{"num_hidden_layers": 9, "hidden_size": 256, "num_attention_heads": 2, "num_key_value_heads": 2, "head_dim": 128, "intermediate_size": 1024, "vocab_size": 8192, "hidden_act": "squared_relu", "norm": "rmsnorm", "norm_place": "pre", "norm_eps": 1e-05, "positions": "rope", "rope_theta": 4430.0, "rope_fraction": 0.75, "qk_norm": true, "attn_scale": 0.127, "bias": "none", "tie_word_embeddings": false, "parallel_block": false, "extras": ["capped logits"], "init": "normal", "init_std_qkv": 0.0362, "init_std_o": 0.0, "init_std_up": 0.0362, "init_std_down": 0.0, "optimizer": "adamw", "learning_rate": 0.00212, "beta1": 0.9, "beta2": 0.98, "weight_decay": 0.14, "lr_head": 0.00738, "max_grad_norm": 1.0, "warmup_steps": 253, "schedule": "wsd", "decay_fraction": 0.704, "decay_shape": "linear", "final_lr_fraction": 0.0, "batch_tokens": 65536, "max_seq_len": 1024, "doc_mask": false, "train_tokens": 326400000, "max_steps": 4981, "dataset": "wikipedia_en"}
MLP neurons of a small language model. Each row is named by its layer, matrix (down: output weights) and neuron, and shows model dimensions 32-159. Each number is 200 + 30 x the weight over its row's rms, rounded and kept within 0 to 999.
After each neuron's rows, "raises" lists the tokens whose logits its output raises most directly, leaving later layers aside.

L6.down392,212,189,193,194,198,218,192,211,223,184,235,253,183,226,240,121,214,189,239,184,218,171,194,227,202,196,177,191,200,193,203,125,177,191,194,152,112,180,231,206,155,196,184,213,182,206,163,205,148,138,248,147,160,201,167,191,208,204,216,198,212,217,206,238,236,222,238,215,206,205,115,182,280,201,185,185,199,232,209,207,137,189,196,243,166,175,208,184,194,127,171,149,167,213,182,178,189,195,201,235,232,199,219,168,163,235,153,179,189,201,206,183,165,219,228,193,219,240,205,175,225,165,203,237,226,207,236,222
raises: "ward", "ut", "towards", "gg", "ient"

L2.down502,233,265,194,131,219,188,240,261,232,237,189,234,203,191,185,186,173,209,153,216,261,199,204,227,196,213,202,234,223,175,188,179,233,192,238,268,267,177,187,194,184,239,161,149,207,190,252,180,164,258,182,219,216,250,176,188,203,174,233,210,192,184,181,238,169,235,267,187,239,201,194,190,204,191,222,172,191,210,172,259,219,204,286,185,184,153,151,169,231,180,181,200,239,183,213,193,205,244,184,198,204,233,195,118,212,244,215,158,220,201,224,157,201,187,199,206,224,199,215,182,170,164,178,163,208,190,217,230
raises: "ance", "cies", "ities", "ity", "or"

L2.down638,188,161,170,186,153,185,198,175,248,207,180,174,166,202,198,215,222,184,194,157,173,219,154,223,205,201,191,264,229,202,233,200,167,175,219,190,250,197,212,211,199,183,182,219,174,186,198,238,229,201,185,228,166,232,221,189,209,162,193,226,205,185,195,173,207,187,192,224,213,240,221,211,220,111,173,171,237,154,161,202,201,199,184,190,115,228,245,171,236,167,182,177,164,172,159,194,222,186,218,252,201,192,203,186,149,243,171,177,168,172,196,214,220,220,182,211,190,180,191,224,229,195,177,217,200,186,224,184
raises: "ating", "ated", "ising", "ary", "izing"

L6.down85,193,202,154,180,153,204,212,175,180,182,205,149,216,241,214,230,256,130,222,148,209,209,173,151,242,258,223,236,213,160,221,162,195,182,213,201,168,146,210,180,168,252,211,180,223,204,266,218,229,149,211,202,193,179,190,196,187,268,169,254,220,193,184,206,221,191,231,251,222,149,187,238,211,195,180,218,223,108,213,249,198,187,252,200,154,239,212,226,160,142,200,186,221,273,240,237,204,192,217,195,217,154,99,210,220,192,225,180,234,226,225,185,240,227,262,189,207,179,186,175,173,221,205,157,177,192,217,193
raises: "fer", " how", " its", " what", "fi"

L2.down896,182,230,202,204,166,204,196,252,201,289,167,222,188,196,248,225,158,146,219,192,220,201,197,204,204,226,182,210,184,201,177,195,234,191,192,278,222,207,218,240,157,205,208,198,197,198,208,186,206,252,193,210,245,234,242,180,165,192,220,240,133,218,169,169,229,167,228,162,187,155,215,221,217,192,214,167,140,160,238,101,197,227,183,185,158,145,202,206,203,177,168,168,175,190,246,170,169,178,203,203,216,144,161,198,211,224,182,189,222,161,169,215,176,239,207,246,164,214,191,174,209,230,175,157,212,183,200,172
raises: "tive", "|---|---|---|", "tion", "ors", "ography"

L6.down214,212,150,213,219,218,179,200,186,114,220,190,141,161,185,191,236,211,240,261,239,173,139,213,166,220,240,173,179,228,237,167,190,135,200,250,189,214,216,172,193,251,149,212,148,187,176,194,230,222,163,225,177,201,250,190,194,227,188,216,179,152,148,182,192,163,218,160,172,192,182,211,168,237,189,154,202,133,229,189,197,228,193,200,175,208,205,193,246,199,169,141,189,182,169,229,175,162,209,191,220,177,211,213,210,182,221,177,241,196,219,173,180,170,253,171,198,188,189,229,192,128,235,160,240,206,202,184,211
raises: "ence", "itude", "ification", "ified", "ation"

L6.down199,198,214,246,266,204,201,226,240,195,207,154,130,180,195,212,134,207,206,183,224,186,231,185,222,261,164,201,174,211,169,216,227,203,221,203,188,204,220,197,209,233,222,194,206,180,205,168,192,235,224,184,243,209,198,172,169,225,245,234,152,237,266,177,199,182,244,204,200,242,181,207,214,142,192,166,200,232,179,188,265,224,190,260,246,217,242,210,241,236,190,219,129,186,177,215,242,116,263,220,198,223,225,178,226,166,206,169,236,191,227,205,191,223,163,197,251,153,192,177,218,208,175,192,198,233,198,206,238
raises: "ants", "est", "ay", "ire", "ous"

L6.down266,192,138,225,140,177,151,234,199,202,181,238,158,189,197,155,196,226,194,172,191,193,226,192,215,194,184,175,193,199,248,183,199,224,182,204,191,273,200,253,177,212,182,201,181,273,199,201,222,203,232,192,222,173,245,200,143,204,245,166,227,201,196,211,182,260,210,196,176,219,166,187,208,214,190,178,221,214,207,262,215,165,185,203,190,207,178,223,195,231,180,159,181,182,206,240,242,193,224,187,222,223,220,208,165,183,227,218,215,183,218,222,188,171,184,188,243,181,209,210,189,213,192,246,262,248,154,162,174
raises: "stein", "rad", "ș", "haus", "dam"

L6.down700,225,243,213,210,219,194,211,216,159,181,238,219,188,184,237,253,247,203,194,206,225,182,221,191,176,224,188,214,213,218,182,159,176,196,180,149,289,235,220,194,178,200,168,204,199,221,215,269,208,185,110,179,193,197,159,202,183,195,215,200,165,224,169,138,224,183,224,190,202,191,210,179,226,162,199,227,184,175,177,225,133,225,213,248,205,183,185,148,218,162,166,138,213,153,197,207,213,248,171,201,258,222,274,255,209,159,154,163,172,190,165,187,215,166,246,187,184,189,195,169,257,194,162,218,237,160,198,188
raises: "y", "e", "st", "z", "ze"

L6.down352,218,163,210,238,228,218,158,173,206,214,163,242,220,170,211,234,259,196,197,159,229,205,196,215,159,191,203,275,227,195,182,205,128,152,241,206,196,176,250,210,212,243,166,211,189,158,214,147,166,181,193,195,192,198,210,147,188,180,176,213,161,244,152,139,213,214,216,194,191,203,174,213,212,161,220,224,193,185,185,222,194,201,223,275,217,171,224,209,207,229,207,219,185,222,134,159,211,182,210,224,189,205,195,166,119,236,228,198,191,239,188,205,192,214,199,221,124,188,170,148,155,203,173,259,225,165,199,197
raises: "o", "ov", "ies", "ugh", "ries"

L6.down559,194,234,253,262,156,214,156,164,227,182,150,239,188,235,176,236,202,202,219,236,205,205,181,226,166,229,192,168,172,216,238,190,208,210,207,216,172,178,123,156,213,202,200,116,239,198,189,178,157,150,218,202,180,224,211,217,153,149,183,227,231,262,199,257,142,242,238,205,177,191,148,241,240,170,206,187,211,196,201,168,262,229,204,213,217,193,195,208,213,156,156,177,220,151,243,258,218,161,207,202,212,195,225,187,156,180,231,208,197,176,213,209,202,189,212,228,220,240,185,187,205,219,144,236,193,262,214,204
raises: "piece", "tory", "tor", "ted", "test"

L6.down829,222,271,186,234,123,259,224,207,195,169,224,197,185,229,180,198,195,222,235,228,191,160,222,208,225,180,193,148,250,165,156,179,229,157,169,204,174,197,225,176,188,165,165,183,187,267,155,195,189,156,130,201,150,237,168,208,189,173,190,167,216,220,180,163,188,182,207,191,159,177,200,222,218,159,175,211,212,168,182,213,227,203,201,208,154,226,220,178,196,238,243,197,189,230,223,177,175,186,233,120,219,210,224,211,198,206,166,163,183,210,170,203,220,162,209,251,193,237,187,230,258,172,196,173,219,190,191,221
raises: "me", "med", "d", "ma", "ed"

L2.down574,172,220,205,205,191,208,215,208,167,202,201,200,179,223,217,189,212,215,191,155,185,198,158,193,236,233,205,202,191,206,215,236,207,137,223,227,190,201,194,208,180,228,153,265,254,200,167,268,224,174,151,239,214,260,204,182,202,197,205,185,198,182,193,232,305,215,195,229,186,221,190,217,131,237,143,238,173,216,177,195,202,232,202,213,214,148,167,173,198,161,183,226,135,233,242,153,207,235,244,250,175,194,177,224,203,173,197,189,183,230,212,163,133,183,216,216,155,239,192,152,209,204,175,170,214,198,182,185
raises: "ce", "ze", "ret", "ose", "ome"

L6.down261,188,224,155,158,208,219,209,202,210,244,183,172,190,204,200,120,190,213,187,191,217,218,213,173,207,230,167,241,209,233,189,249,212,168,221,233,188,166,162,196,196,166,184,230,186,205,285,244,218,232,177,228,134,259,164,214,258,166,180,212,219,198,189,235,171,191,151,228,194,227,238,203,208,179,193,200,253,222,168,224,227,197,210,186,182,182,214,201,229,167,207,249,194,187,218,189,236,159,142,223,177,188,186,256,167,189,188,231,174,243,177,179,246,193,202,175,159,196,170,206,235,134,180,225,194,188,209,179
raises: "ity", "ce", "ities", "ki", "chi"

L2.down622,203,254,240,182,189,214,186,184,222,112,211,227,173,257,222,184,201,236,194,242,136,220,254,218,184,212,159,172,205,194,199,204,226,194,206,232,145,222,109,191,203,242,200,202,216,235,206,219,214,234,197,222,194,199,196,190,205,183,199,199,144,149,217,171,194,272,185,161,210,212,145,197,305,159,180,239,260,175,247,188,187,211,191,194,182,224,132,208,260,201,258,231,212,224,165,165,181,185,147,155,180,217,242,211,216,184,231,166,182,263,215,243,212,192,181,263,171,164,220,192,197,244,160,204,191,170,196,195
raises: "nal", "tan", "nne", "gg", "rs"

L6.down509,251,147,170,198,202,251,161,170,186,199,179,173,191,164,181,214,223,193,232,186,230,162,212,209,248,226,208,214,211,254,167,163,172,185,206,221,237,218,229,198,198,137,254,220,187,210,201,235,200,211,164,185,169,230,161,219,209,141,185,216,156,225,196,168,186,201,204,183,178,141,229,221,194,209,227,214,157,194,174,189,235,225,156,222,192,227,209,174,198,184,181,213,190,189,194,165,178,156,254,164,171,238,198,202,187,215,199,154,206,180,106,192,193,221,190,221,183,204,193,175,202,140,184,190,201,215,179,196
raises: "il", "ological", "ive", "ary", "ffer"

L2.down438,224,212,221,170,162,279,191,229,201,249,198,194,165,207,226,178,166,157,217,144,176,180,165,177,185,155,119,237,225,186,207,189,174,255,207,254,185,228,237,225,161,268,236,189,224,245,193,222,256,180,143,181,209,187,168,181,185,196,197,218,235,216,209,156,168,173,175,168,216,164,181,202,231,195,184,235,175,206,255,226,200,243,200,203,200,204,220,182,196,204,215,274,150,182,204,167,188,197,212,198,176,230,184,195,210,212,216,197,140,176,157,164,203,196,181,202,166,185,198,232,229,166,211,211,181,231,224,197
raises: "istic", "di", "ize", "it", "war"

L6.down497,208,200,202,196,115,180,206,196,235,189,194,215,169,158,236,186,164,180,192,165,177,222,196,140,215,213,176,203,171,191,177,169,218,163,221,235,242,182,210,200,224,172,236,160,150,223,252,213,108,208,196,214,214,210,232,232,227,128,204,242,200,220,139,223,203,177,191,199,194,227,229,203,191,259,180,190,200,205,245,195,196,179,185,220,148,204,180,206,205,216,242,213,188,171,185,197,232,179,190,161,250,145,193,170,160,173,225,162,205,182,165,167,130,255,206,142,159,219,195,159,206,171,219,172,196,216,142,190
raises: "hi", "hop", "ist", "ized", "il"